python train.py --activation="tanh_gelu" --rope_base=10000.0 --qk_norm=false
MLP neurons of a small language model. Each row is named by its layer, matrix (up: input weights; down: output weights) and neuron, and shows model dimensions 0-191. Each number is 128 + 32 x the weight over its row's rms, rounded and kept within 0 to 255. Numbers have three digits each.
After each neuron's rows, "fires after" lists the tokens most often just before its 100 highest values on Wikipedia text that the model never trained on; "fires on" lists the tokens most often at its 100 highest values on Wikipedia text that the model never trained on.

L3.up538:131149152095120140148146053142076131130131113129112111197083128149123103125137125156089159165172086194116128127136056115148168129098136131156058129115126121110115116083179103136095143206077159142182130132102080128162133157107166172112155119143141112115173143106168118154143175123097183165171094020129134151069145160119117085101155122115112103123100108091145085150147092153139131114099206161131114123115147150096035124082138149101174119138061140112163083089133139196097146073143148163159188156153087096169134119135101156131186101101124110157156114118145116118134098141152122208
L3.down538:143097136222120090141131123098133070097088135138143234150182116129104109100148132126135080104119145126172175139160109043162130127161122163096073167103188118123211172120097110169148148018104095169136099085106136191177179136186145088089137131130179144119074085208104196101135145116134156114111143135164146109183096093122133120167132110175119125082127126104100143134100124111137099119139123138074131113146134108138145145141126176130078137130126073109160136061132104118094104159098138127123098132130106113163133138127143136136167058111127145134173127168083115100120143134138161081
fires after: " St", "ic", " D", "c", " m"
fires on: "ill", "ro", "range", "all"

L3.up297:145136189169183094110126168167157174184112131152072125118099122182143113076112124078121175119110043154156121153172142127095097080137102133175129120111122093172088126125060104124108106122133128144149129155120152091125129105089179118156165054134160129073094123178194091173145105150144089115149156139129086128127135158139197188089152091162105150139122148102153174132118158150111150062089091125140086104106161155058106134109092142116181151182046147198150113214096125076116136093151145079084102165142136148118140123112135115107103111144101115093090153121163124093154180126113132111
L3.down297:128204129143162105205110067146107174130178104078106220139019194177063134114127119118149171111128122100145111137129127165148144138082145134128136119123100073145144098127100125096116152105065155127169114124108133132126068121161102152116138118106067132133114148120157099135152153138181133064148094174135097186092151057110144077144129080095145096189143097162175120124099134124115167128053117129138185117203107105172148113138105097119091098155150129130099095113158146126184139117116066123122154119099130180082129125136077096130113136109130102063114146155185121147139144158149175148
fires after: " Mu", "ar", " pa", " Ma", "u", "M"
fires on: "s", "er", "ly", "st", "x", "us"

L3.up202:130058126105153163120143125113126116166098173112108139082141161108142105120120090151180169099107161062121109125096050152102138163129084066086139194129057063106136110127090151130175117153068092159158104047119135146150081147186161155115128140080048151089118124096153115113096149148089164163116092147167182117066167154144119107066092125106136121159126112129122152175124142108164111191111133107172169127087106114125111141165105151120143183157155133178211110122112151118133121114158146163093122180134138185094137110116071127109189165141152160170126097109092165097155158147125103158
L3.down202:115189117001118149122114134182131109072118143120191134122127153150093159095137160116114112164161117094106104154116125159129122109179106111089155163131108087173119120158178148147076108161161086157114116124166136113149114111108153104129159147122138199190155073105104129085140106139149140152140151130135155125109124108151066148106114130121178103168161120151074130186098096156131157152133131091128147153084151127098121132107124153070095152192181165096108111157095047143092144105155093115142117169119071127132122064043064134074165135133202129129145101168083106082145185083147127172
fires after: "\n", " R", " U", "N", "n", " T"
fires on: " ", "ot", "y", "hi", "tt", "at"

L4.up710:172159092125119074180194045067121140136117128182097138144169135129131124119105171124118074107107139136131083128045100155134122089145106067077072133108134115113128109148114104125160140122136179137171069156156132119144106100133109135094119141106140120182133141090127134116131080117141129096158166149098168133147138166202190160085123184156108181159196147144135167103139127090125115150127149138158125106108154146096121134167120064076079172069138106100086117114144092137162109121174127105186174112105084151105165161116097099158132179067132189089159105063065120152147105127187106079
L4.down710:110110095116186125184093112140161136100101121172139108102182088137145122177134139115161142149131130079107106096142136099162155176109023123142140109171125155141145211129117084082134126160140145123145169172102127104150156084079145146101106076115183100132158181112108141116131128138083108132156093066090152121097073175117197147152075110153105124086105080084081116173092064153143136141102088143186143158126128131183165074146087155123124137144136153104129156144164106124098104092098183151191147116187125125070099179078112147143131149151134122122076148124083154095123077125102187196
fires after: " T", "-", " an", "t", "d"
fires on: "y", " ", "w", ":", "ow", "ru"

L3.up580:159099132116089127108159138147126104070190124147131125156097154105175134152109091127126142111151137159132154098091172165114127134183164167162143110146102171144108105111155088087088117144081116203123090191148115113151063168151154135095124104118088139138121143132163128103114112119108110122068096164133131101113138096180139106166067106101163154109181139142149125105016148128170122073159133113173134153130146113135175136140137130139150100139117154099151106142182084175038075110102155136149150146090071108171151079162081172121131104121148106135147169028114084087151073148204117191
L3.down580:117188105162095171117122126098058123080085086144114162092076152119163124126163100138109111134160102091148132155113190044147137172140124097164093131107082130105123109168111153158118141132159104143118109121163163115109083154064152116138130150095135085091175124141078136114088177124132187145127129136094087151148153094099172066142120165165146138091141153127148134130199160091137089096137135095107092100126115141147147148200073176104148116153125178172138135133120119083106127141110105116086111173100104124132165169123207177089160147059051147151122120148153082139157086134185235124
fires after: " G", "ly", "G", " D", " was"
fires on: "mp", "re", "ill", " cl", "on", "all"

L4.up757:111100087079151167178135144129075171060090076081115137121098112089081117125107146152144151067156082078112093121165113155106167116113103119164113084177162197147152083143142146209125147130138099116104069169171078106171128104188127159125118130131160116094057096126158105122102095167102119148148131177113130112075138131112107154170151139166189139106152169123128173139151075090111178146113182109145155201115220074116156148107158132094119174114116136098163107151181102139110095093113147162155156105160172089120104143163106149104152095165089109138187093119131117078139081120127118130
L4.down757:092137171144125105148147137076162095175125184138128081160156124132143090090124126075135151151093106135058159180156162122092067114125110110108124160104116083128145203157103119134143145099180118142105161133114150103105119137170030137106184141149095115112132107135137184137121146168161157081079123168141116103156138160167096208125108079173188137124147155166096096094090147185129059043119104117099107084107106132142092185110130155123134176140150108154168083132129151140103147177157125129090171109121117108148101085144136167147159092160169069125135083170103098089099126151130055190
fires after: " re", " de", "fer", " Ho", "Re", " we"
fires on: "view", "ta", "ence", "n", "te"

L3.up225:138177148156148132128149111134115097118161090167061134074193118162110170097111143116119175083071149083123169142106155139064155202143145089158155171110093129108138158137189159077176119123150110171168121121153113121100139195113160123120153128095090189150102143149155104078167124139100116096144142125149116146149126155084049097141134113118150114116142084170159136185107195134153044133110143135120121126086090112130089182148142118109132145170135161161118131177162129123130132100084048057092097135108081166063122147119069099212158132139133148078140113108096096108071157134134107131
L3.down225:156172113251131092109164112147075138132168143128130101108098126101134191152073083088179114125126187134109148154126096131176107096113115189108160133137112099109126130140121071116135144068147187086177092092114096108165137168109108108142169166192105128113191096148121126108104147102139101124151139146179143110152100115140125109113161142121090148102154103101124161063100098124098101139126084121130139103072134157146132156102152116114115127089168144093120164123105120085149165129077121211175156177114107162128063112200127107162187131179145170139130157060101100070102086199099111135
fires after: " Te", " G", " T", "ce", " K", " met"
fires on: "re", " |", ".", "le"

L4.up631:067159119100090187120133162098150118161108151124179214141187149096130089142110080078117074135137112159177164108123119169107132103095196065097100092096076127109149113151125145146133086108136158145108048108142121182123126124178110185140147159141085132183176099096182159143158150140133113174092131123127101104118117123139108161089101146134094177166125130123121100150127155117124127101087161110144142094153067112136104083149101128063087127110154139127113062122131143129182080156137098098137112111186143164167160137101109106185134060138077189045186154125158109154186081122158127130
L4.down631:158116141079124155102160180168187143112225161129111096086082110092115143131169112128164125115088153130128044133170163117182183038146130122153114121144096094119094070109134100116151083082119111122197080157167135119122131129148184121156143106137135095140077161119160137053090142086105129148132136153148146153114077178074089167168111184166141125088122170121155086124092124135195131110110155133099157131190112062149119123126108151100118122106126115074213115152150134123123112157086111120116135154073107088107147133117095082129145134143109137153169136161136230131111136129095087120
fires after: "a", "ge", "ol", "ex", "ine", "ation"
fires on: "go", ":", "les", "as", "ina", "se"

L3.up183:104088181083118160067100114130111118110109125079072146124098164117113132181114082108125108089077094124162147118132089130177128163091133124163102124100146143133107125144102133129115094125098152148140166159103062095147118131113165088189120227160165142134106052141072123141123155169141058132145134120099144151104117121118140088202217143071126141177091167145154072106191133146114107108128134105151106183187183128091097084101136116207100149118123131178099140153122138165148169081103114092156107176140129078130127102167094165119136106174117071141206142156114124087157132122155142135
L3.down183:171125151159119139167112108167106141118071095159131163115118195119139049111183161157115129156217133118166140122065141120150119141179130116115171150158090092112088168142149085160189134076208113149137112053164154159154118089106150114101109141150170134091118075103170097088101063095161172144128149172182077098137097104098162095117129163191134123143157128071116137135116125114163098194124162096155096136121087129158119119151107105146173060109143118126053109150110127137140062163155109132118134140152123181128095155119086139141091118153148101119087157103135112148114133090050150074
fires after: " Pa", "et", "ru", " fa", "ge", "la"
fires on: "ci", "ing", "k", "les", "ck"

L4.up442:085095183197114143139127145118152089205141173139104138113119097130139058127157107140056162158124055168119159150189112100098155097127172098179133117154082123111132091163135141145085107146094155091126043114135142130132072098152111090140119182191146183143113127085107103113106113077107100169105120057118132149114141135185067137131091153146124113105112135137158194111129149177091137136123157127083137140113073094136148144112115106157114118189112075098145123173103142155111060168092127166074143155187126095132105112132137143191178125111158135082146094106101056158113081162143138162
L4.down442:175151138043132195105080145084119084122111119155101156081121136125029098134135148093166165138155170116160142083143157105196169100195128136097147084151165163111115125133113078102123130078122117156133189099162139152120122113135152157103151122087139109114153074209057113150140142135176124135111148115156147092146141126139132092129135161178151082102142097135166104183134146144128135129178084134161129091092133111195088175100034171102075115109121153127163147169083158131129149132097119130138111098141180143112140128133124146089097108088065092208133150119059103122148143105087162148
fires after: " La", "a", "t", "ine", " Ch"
fires on: "ter", "go", "se", "d", "amp", "st"

L3.up209:060098125172126140142139146128127110110132141135122099066161172096143112155189181190118167094075142095123118119150130197107147150140144114075185163192116113132201146138195116131133057136094130149116167070097092080095151155190129106168171083083147137076114111113173121092122108104145085115079124124158106131116172045078123151106073195081147122136065134120135110147136119138116166126117115081164142112097137093131099148107116139113180121135127127065117101148134132107162123120139154050192114135135133125111143083146162125056140207135102118136124119146098127083170135177142080147
L3.down209:156110194069169149185165169112156141053152144175117176112138194158103078113090178113100175114122102176092192076088100160120134171148137150093079130113167061167162087134193162138158105133132132077179105149129098126150128147114152156136076098159128123154194063154151190115053120097114168098111132088130141090101125120148194129100127148154085079070135081106135125123097158124146138120163129109166099140149129096088173153137120138133095117162091106157140116128091078169143139124101150104075135110097172163147113140128165089106083172104119124111144158101124123077133169072164137114
fires after: " ", "-", " R", "ro", "ra"
fires on: "y", "hi", "d", "A"

L3.up714:088146123104132064156151144108062099165096163144172166082125084109149175120155112088125161146095122128102115081161131177109102162156096128155098149104132165114087154168094075140102161085122127182173133147115168124101220103132181146093148080067178165134155109091151164094137094163100106119135124122081151141114086152150116103094122086139115110180118095097114130068185140117141140153114165125204129140135188154125064112170129086105094131127146132147154074126165077161191084180121157093174067115211135126136161076091144174157110175136098137152140103139120117086128157152136110099
L3.down714:094137102142131084111118143127099155123123115098142125151102165111180139142190135091101132119150148068119140200103134184115118119147116140116105107173150153122137093130133079148047115121133137138144152151115080105141094104077113158108122128103134163129122035148095143132101116152112175152145124084152195160178118112131119101117103161065079149137133115037063160101180091117161113145101139110110140153118111164190078087112104076140151143138134116193118214108153151126217155138092076148135198140195140066164131171131200155127124135121132114167154146111138064144091134153074123118
fires after: " co", "amp", " vi", " Co", " sub"
fires on: "a", "mb", "ca", "ject", " ca"

L7.up650:119118168122096160149094154173053154121136092116101153133161165094153132162110090098130095112078151122113145167114141150135083161153103185115103177123136176150122128098119092112195084129075126111094116106075141120095192131139202157072181165121192101121126113104109149141084128128136142075163101137101113178140071194113048139124077120135154156101143122092168160130103117211151073083095112132135157107121165163092114157169131087142115075144125164116215096131135118189125105194061154161129160076134115105159149164105166128097124143093184097080123134104110159146114137118127147131
L7.down650:144076124135143113123169108208075094153176093087136163107142141210156193081112138057143113126139074121143145125126124155154115113096141153104044146113141108159137071110137088120118117100217107117181122141130082123105184114064133138124126119141098118148090091092080158165173114152133087091173154131094184162116137074088112128131139125108136168219163087161114127065093107111158119173132160186104058130131146078126144132152158084128087161132116120107078103146152133131132168101117124119150126144153095162142135117136138126123154180152132165090082111114167090154193153085128131194
fires after: "s", " "
fires on: "ur", "v", "ho", "gra", "pr", "o"

L3.up38:160170109126147081139105106167143154066094175094073089148111084096173137181159134160090146047107145122140116105130160115109107104163086133189140114142156165126073168126119081162137131075144174097130070077146148136097114158125137089108187142088125159148153145173093069121113115089192124169072099119156134105125146102142170168142111161139112144141148129124142158174100166198058059149127078156183157091116138119117151136108087095114144069166115161087083128154092173152200171144104127090134140138155145063142123209155119115122128137103108132120179124144118136099147158169100159088
L3.down38:102146122128134171147174178110169124070081141097059117150139073153154168106091110127096080147079208157144113156124089138144129141029138071133108156101166142118122102113128119159117084077163127164152142135126081069099147142115115103125108141127153125112088104169217088153148076126124101189103139090145119141175124088099120135093060133135079130174121132148172089110149113139107112129185115132147135111122128106135143149227186147154154144155123125105156079080104169140136137116176176099136164087047158119192144134098172142124132147141126083160113143086136101097138146126202111097
fires after: " ", "-", " c", "li", "les"
fires on: "le", "ter", "ed", "er", "s"